python train.py --n_layer=12 --d_model=640 --n_head=5 --n_kv_head=1 --head_dim=128 --d_mlp=1728 --vocab_size=8192 --activation="reglu" --norm="layernorm" --norm_place="pre" --norm_eps=1e-05 --positions="rope" --rope_base=5720.0 --rope_fraction=1.0 --qk_norm=false --attn_scale=0.0884 --bias="none" --tie_embeddings=false --parallel_block=false --init="normal" --init_std_qkv=0.027 --init_std_o=0.027 --init_std_up=0.027 --init_std_down=0.0 --init_mimetic=0.5 --optimizer="muon" --lr=0.0117 --beta1=0.95 --weight_decay=0.034 --lr_head=0.00435 --warmup_steps=200 --schedule="cos" --final_lr_fraction=0.1 --batch_tokens=[65536, 131072, 262144, 524288] --seq_len=2048 --doc_mask=false --train_tokens=642600000 --steps=2692 --dataset="wikipedia_en"
MLP neurons of a small language model. Each row is named by its layer, matrix (down: output weights) and neuron, and shows model dimensions 538-633. Each number is 200 + 40 x the weight over its row's rms, rounded and kept within 0 to 999. A neuron's up and down rows have the sign that makes its largest values positive.
A block is one neuron, or neurons of one layer that tend to fire together. After each block is what it responds to, as a language model described it from the Wikipedia text at the highest values.

L7.down235,176,191,216,135,196,178,174,164,226,173,171,194,236,175,177,163,219,254,247,186,205,148,274,240,180,219,217,276,202,197,179,226,151,144,195,128,194,158,218,172,118,230,217,231,205,126,257,259,128,193,178,254,130,238,214,179,175,218,214,227,152,129,206,205,218,195,227,182,225,229,225,153,156,249,170,238,69,260,211,263,155,228,218,191,192,280,261,159,256,182,181,147,172,272,173,212
L7.down477,267,230,212,283,223,213,178,212,240,260,183,171,241,140,207,237,286,286,139,224,216,134,170,132,175,195,184,222,237,228,208,161,260,129,209,257,201,155,135,226,227,170,180,262,191,189,160,154,190,199,271,160,218,265,233,176,299,163,247,217,208,157,125,186,194,207,197,126,210,231,221,268,107,229,251,240,195,175,218,230,240,131,245,178,231,206,143,278,165,150,215,200,210,167,196,182
L7.down581,299,152,192,189,144,202,199,219,182,193,211,110,153,179,178,133,252,218,220,154,250,218,139,179,192,243,208,224,180,162,155,167,300,195,182,164,177,108,166,190,144,104,206,196,120,106,209,226,227,187,138,211,167,189,164,197,237,207,142,236,254,155,224,130,193,242,219,206,159,170,143,189,231,75,198,152,228,238,162,143,238,172,199,168,208,158,147,146,231,159,159,160,211,125,231,237
L7.down1024,175,238,201,162,109,228,231,186,110,232,178,204,138,170,234,178,234,171,212,187,146,188,211,173,239,193,153,186,190,190,181,215,167,208,155,199,192,112,271,285,198,145,195,192,178,171,239,167,148,200,237,228,227,222,194,198,210,140,217,215,157,249,258,201,167,118,207,204,174,152,228,157,166,175,187,184,250,191,217,231,175,221,290,208,186,154,245,182,157,223,122,237,120,211,249,212
L7.down1064,206,216,225,161,144,190,238,210,210,176,96,243,141,258,289,280,191,243,185,203,241,191,205,169,245,181,221,156,131,105,73,151,246,171,205,178,237,173,153,181,190,222,142,149,166,247,225,253,187,210,151,214,177,238,195,268,119,126,185,148,165,107,260,186,209,253,238,222,165,216,249,244,123,167,204,178,182,120,177,178,160,203,212,183,169,182,178,222,226,147,173,215,215,177,172,185
L7.down1163,155,182,266,175,239,228,175,154,156,190,238,197,180,227,212,193,115,162,253,207,166,118,118,199,227,216,140,237,226,172,210,193,125,258,229,216,156,204,301,131,184,224,170,215,222,205,291,201,234,130,163,208,199,186,244,182,295,259,193,131,190,161,151,247,195,170,179,249,222,165,182,179,213,155,146,197,228,150,216,206,231,197,213,145,191,238,219,181,145,202,202,261,109,156,189,270
L7.down1367,149,217,186,249,160,164,121,220,199,155,201,265,111,280,262,238,248,136,178,199,237,202,199,182,226,262,180,163,192,187,207,211,198,197,235,198,214,229,255,205,107,189,192,198,239,230,193,185,194,194,232,162,247,204,202,204,204,228,114,238,147,210,183,162,227,218,149,227,161,208,184,192,183,177,192,143,212,269,233,175,186,216,169,92,236,180,144,156,248,239,124,190,300,218,254,219
L7.down1718,210,208,232,184,220,226,146,179,221,227,193,202,155,246,174,256,182,144,197,156,184,237,216,209,239,188,222,186,193,261,127,199,177,178,220,188,188,251,199,226,155,157,206,219,220,207,181,189,224,128,152,172,258,264,189,244,203,251,216,143,176,244,212,151,193,177,267,276,201,176,243,211,196,172,216,175,237,142,227,118,142,221,189,194,263,228,182,211,189,173,229,218,199,159,225,209
Description: Final digit of numbers

L7.down172,250,194,176,252,163,194,148,187,183,245,227,199,197,172,126,175,190,214,236,154,229,254,178,172,243,237,244,218,214,234,248,224,232,200,205,201,232,206,185,133,185,165,214,236,196,203,253,233,203,212,182,185,162,239,143,246,137,182,216,232,166,154,142,136,196,180,111,143,188,198,178,162,208,219,128,133,222,267,245,186,191,220,170,167,197,228,181,223,239,159,205,162,174,236,215,157
L7.down306,204,252,198,191,183,224,179,165,226,271,218,196,161,172,154,118,141,169,201,138,144,144,159,142,270,252,151,212,161,231,203,193,225,260,222,74,176,209,256,231,191,209,255,165,239,257,183,162,211,203,251,280,217,189,214,190,200,160,213,178,194,244,303,208,203,253,183,155,107,169,201,214,166,243,151,227,286,145,250,211,220,234,119,180,174,271,208,234,260,155,203,203,171,207,136,183
L7.down746,265,273,218,212,209,148,183,222,221,215,174,158,233,154,203,199,212,212,271,186,190,244,238,267,257,190,226,166,235,157,215,252,165,230,110,271,263,149,240,227,154,234,170,277,188,137,239,168,170,200,192,239,190,168,153,150,216,178,199,310,260,228,175,228,243,253,238,154,180,203,230,153,219,158,210,175,188,130,299,278,202,100,182,211,191,175,196,205,177,178,240,211,208,156,135,230
L7.down973,175,174,185,228,175,193,165,187,198,182,193,205,156,123,223,227,147,187,210,224,242,131,188,160,202,238,192,223,174,215,171,212,227,168,142,224,231,232,177,197,240,254,185,177,198,287,187,186,175,211,172,201,252,237,227,203,186,250,194,164,210,234,196,227,202,184,169,218,204,165,185,215,212,184,234,123,100,220,198,258,224,187,203,169,184,226,165,225,233,260,208,196,171,182,181,240
L7.down1518,206,165,250,249,171,184,201,185,145,211,147,140,182,194,191,297,213,265,142,201,202,214,262,268,187,248,239,177,189,193,255,248,171,186,282,154,185,153,279,190,230,249,195,163,224,185,220,194,264,192,154,248,165,206,49,276,210,219,221,201,182,216,226,249,157,183,208,221,169,201,254,199,197,157,251,172,227,196,266,200,176,249,191,237,203,207,216,119,193,241,236,206,198,167,190,213
L7.down1519,228,218,172,208,262,200,190,180,192,199,163,247,195,196,166,138,182,211,166,194,166,150,223,187,233,171,196,164,155,241,139,212,253,280,278,135,195,231,205,251,260,143,206,206,307,170,212,148,247,203,190,199,206,167,187,179,207,274,147,258,137,196,189,238,188,135,224,170,172,164,158,200,240,206,183,139,181,276,156,222,182,255,238,144,186,117,271,271,228,187,178,189,220,257,225,175
L7.down1587,230,258,164,244,276,137,229,179,220,219,158,237,210,184,198,142,227,134,170,118,166,168,232,180,262,184,266,227,200,238,153,200,236,242,199,267,259,261,248,228,200,124,186,246,189,147,188,206,248,256,174,132,172,209,246,192,192,157,206,196,151,163,275,233,189,169,204,195,196,148,162,179,207,211,222,172,156,165,270,139,183,222,179,265,183,186,156,234,231,237,174,220,226,232,240,214
L7.down1655,202,186,182,259,227,233,258,181,160,204,177,186,145,194,190,160,160,202,216,169,193,187,131,195,191,221,223,229,172,179,213,232,221,258,172,152,204,203,182,239,247,162,176,221,116,243,150,156,183,239,113,204,190,215,263,252,216,191,188,164,254,250,188,143,269,161,190,249,162,263,172,147,221,206,112,200,198,194,174,266,186,192,214,156,252,190,188,148,213,174,188,240,254,213,207,203
Description: Colon in time durations

L7.down396,241,157,243,231,191,167,119,173,288,190,167,212,216,213,202,140,193,164,186,264,251,78,267,118,185,212,159,181,217,181,239,236,252,265,228,248,208,173,232,239,164,171,233,212,201,201,221,289,191,171,263,237,142,229,180,182,235,213,256,124,116,206,166,215,167,135,197,238,259,236,188,212,187,155,204,198,198,192,234,193,229,171,207,187,291,199,247,238,233,220,115,150,163,272,179,174
L7.down514,131,123,128,222,226,246,148,200,237,198,186,229,162,175,200,248,191,138,204,207,174,231,236,175,194,180,282,201,162,170,221,179,194,231,152,187,186,196,187,189,173,239,200,140,215,226,247,195,206,130,140,177,214,200,182,200,228,169,177,211,215,121,204,267,284,236,210,279,170,220,236,222,248,228,205,206,183,120,227,167,188,244,201,311,229,172,171,170,199,247,148,142,189,154,175,186
L7.down559,238,208,175,209,197,201,169,181,191,222,182,262,227,191,166,193,191,160,196,216,160,217,143,224,196,179,205,149,230,242,190,223,237,167,248,206,215,173,166,273,178,276,236,158,237,206,193,244,207,232,151,248,207,247,230,115,221,206,261,230,156,133,209,199,188,173,189,208,210,221,163,221,247,226,241,207,270,214,152,235,162,147,255,174,170,111,191,229,225,187,145,191,208,230,186,164
L7.down912,262,228,225,143,170,212,78,220,217,215,213,165,162,224,181,231,155,118,193,256,239,243,240,250,189,263,206,181,219,311,166,199,173,241,217,206,180,249,226,137,206,161,184,202,192,195,146,202,264,190,133,264,178,165,145,173,230,127,192,174,97,224,118,240,200,112,180,265,175,190,165,209,269,163,183,224,264,205,227,150,213,267,216,143,127,195,196,248,177,205,205,212,180,238,182,243
L7.down1138,167,249,245,187,195,185,204,185,157,173,168,198,220,219,235,169,151,200,202,161,226,196,163,165,188,191,170,170,161,208,170,222,151,189,228,154,164,259,164,253,246,209,215,244,190,249,193,195,245,291,186,232,160,225,180,237,238,199,200,203,221,164,212,132,202,220,194,216,165,231,136,152,218,233,189,168,269,200,181,293,181,153,182,221,206,171,202,211,177,189,174,248,210,165,242,223
L7.down1361,202,187,206,99,218,193,238,132,181,205,188,160,186,214,136,217,216,197,216,196,227,243,278,244,223,239,170,205,184,201,251,222,244,248,223,172,166,236,219,162,172,160,277,200,217,153,200,171,130,187,143,168,185,171,163,191,185,254,262,237,209,183,161,210,256,177,243,243,176,231,221,229,213,200,278,252,171,107,228,189,239,173,261,227,178,196,193,152,240,215,232,237,194,257,255,186
L7.down1709,154,178,210,169,277,168,226,211,219,219,204,231,183,173,217,186,168,226,136,221,198,177,213,193,157,167,114,115,213,235,208,211,159,254,184,159,197,236,215,175,195,259,201,147,228,207,221,157,171,220,167,126,180,156,205,226,153,119,186,228,215,209,275,252,159,187,218,248,224,181,266,166,207,222,224,126,183,238,195,176,190,170,240,202,182,266,105,187,212,132,158,163,192,260,197,230
L7.down1722,217,223,194,220,214,185,216,197,175,191,234,217,247,197,180,228,212,210,169,82,219,263,223,148,257,191,164,246,118,211,215,244,233,191,159,181,179,215,266,176,203,174,201,294,203,242,212,173,183,199,248,171,215,249,140,266,222,217,162,233,70,192,136,243,235,192,169,146,111,208,250,153,206,300,174,201,270,235,222,192,138,200,248,230,220,196,206,201,197,200,180,189,280,250,228,162
Description: Word-start fragment "th"

L7.down261,196,204,142,187,211,190,155,128,115,237,281,266,189,134,206,222,172,201,241,185,209,282,166,227,181,300,253,192,193,133,126,209,165,208,148,172,241,160,225,203,214,198,162,175,113,261,187,177,183,222,158,254,203,158,167,188,190,202,152,149,225,218,272,203,193,325,233,224,186,260,185,93,210,211,190,225,246,203,227,162,156,118,166,212,201,193,221,198,281,291,239,239,208,134,177,196
L7.down689,159,212,259,250,197,154,233,246,156,294,195,100,160,228,212,211,236,173,221,198,150,209,165,186,207,173,192,169,200,238,208,221,138,239,248,238,231,247,126,241,241,189,211,191,181,204,172,249,210,152,182,249,197,214,184,127,198,191,171,204,206,193,212,162,214,116,179,215,193,185,141,197,279,186,150,183,197,202,219,261,248,242,133,218,201,136,250,308,170,201,245,183,195,188,155,247
L7.down734,214,225,192,232,183,255,150,196,148,188,167,212,218,124,198,214,205,248,174,137,161,219,238,179,232,238,306,293,129,169,260,237,165,163,192,231,202,161,185,190,207,163,141,216,178,229,158,234,214,240,119,171,189,232,155,293,180,209,236,154,220,189,152,131,269,261,240,198,236,147,244,196,177,195,280,156,182,229,155,219,227,210,192,221,196,166,259,199,168,204,219,153,164,182,206,209
L7.down981,244,174,165,173,244,214,140,313,283,168,225,170,270,157,184,196,248,198,223,203,254,145,183,238,124,256,170,116,231,165,167,254,190,208,258,231,182,232,134,191,263,207,193,128,139,197,228,169,206,151,211,205,255,212,227,176,208,193,181,167,151,214,226,213,185,140,235,189,186,161,231,209,204,226,211,213,295,168,174,194,92,201,116,227,158,255,213,175,116,225,210,209,231,222,235,248
L7.down1000,124,243,213,165,135,241,189,173,198,177,210,227,146,204,250,191,179,140,228,243,153,162,256,254,206,184,249,145,216,122,169,217,218,206,156,134,210,178,193,265,268,130,147,226,92,225,176,208,156,249,220,263,177,195,234,214,155,193,177,239,230,152,214,151,233,217,221,187,200,212,153,132,118,225,211,199,223,158,202,213,251,179,233,152,255,187,200,248,206,182,154,238,205,183,256,201
L7.down1121,179,133,176,175,161,267,257,201,280,227,184,226,170,162,263,209,160,156,187,242,119,170,187,297,170,270,194,231,208,128,210,209,134,216,228,233,178,200,166,192,193,234,245,237,135,250,269,208,283,166,169,196,179,165,182,181,224,169,239,209,204,213,203,204,160,171,136,193,231,236,99,303,149,157,152,196,215,232,190,263,133,212,199,239,217,157,183,194,153,262,210,147,162,123,142,209
L7.down1449,287,145,250,258,186,198,153,169,249,130,191,174,239,121,230,246,142,194,232,216,241,234,102,194,215,185,200,201,215,219,211,269,181,256,202,157,110,260,159,186,294,172,161,179,189,223,208,193,201,202,261,240,216,237,194,231,236,234,220,120,170,186,218,204,177,228,239,175,148,276,146,182,184,148,181,146,181,187,225,243,148,165,271,154,267,154,243,174,258,233,248,214,231,206,210,196
L7.down1578,222,223,265,214,194,208,69,211,209,239,154,247,163,198,236,241,270,207,222,254,186,176,235,202,156,206,217,175,213,183,155,186,204,269,223,202,179,220,197,135,257,206,141,238,229,279,129,196,230,196,148,275,272,201,165,226,226,177,273,158,162,206,250,253,156,206,247,191,160,188,229,309,260,213,208,187,197,185,65,189,258,225,137,155,199,256,142,216,225,179,161,242,144,181,197,252
Description: Of after nouns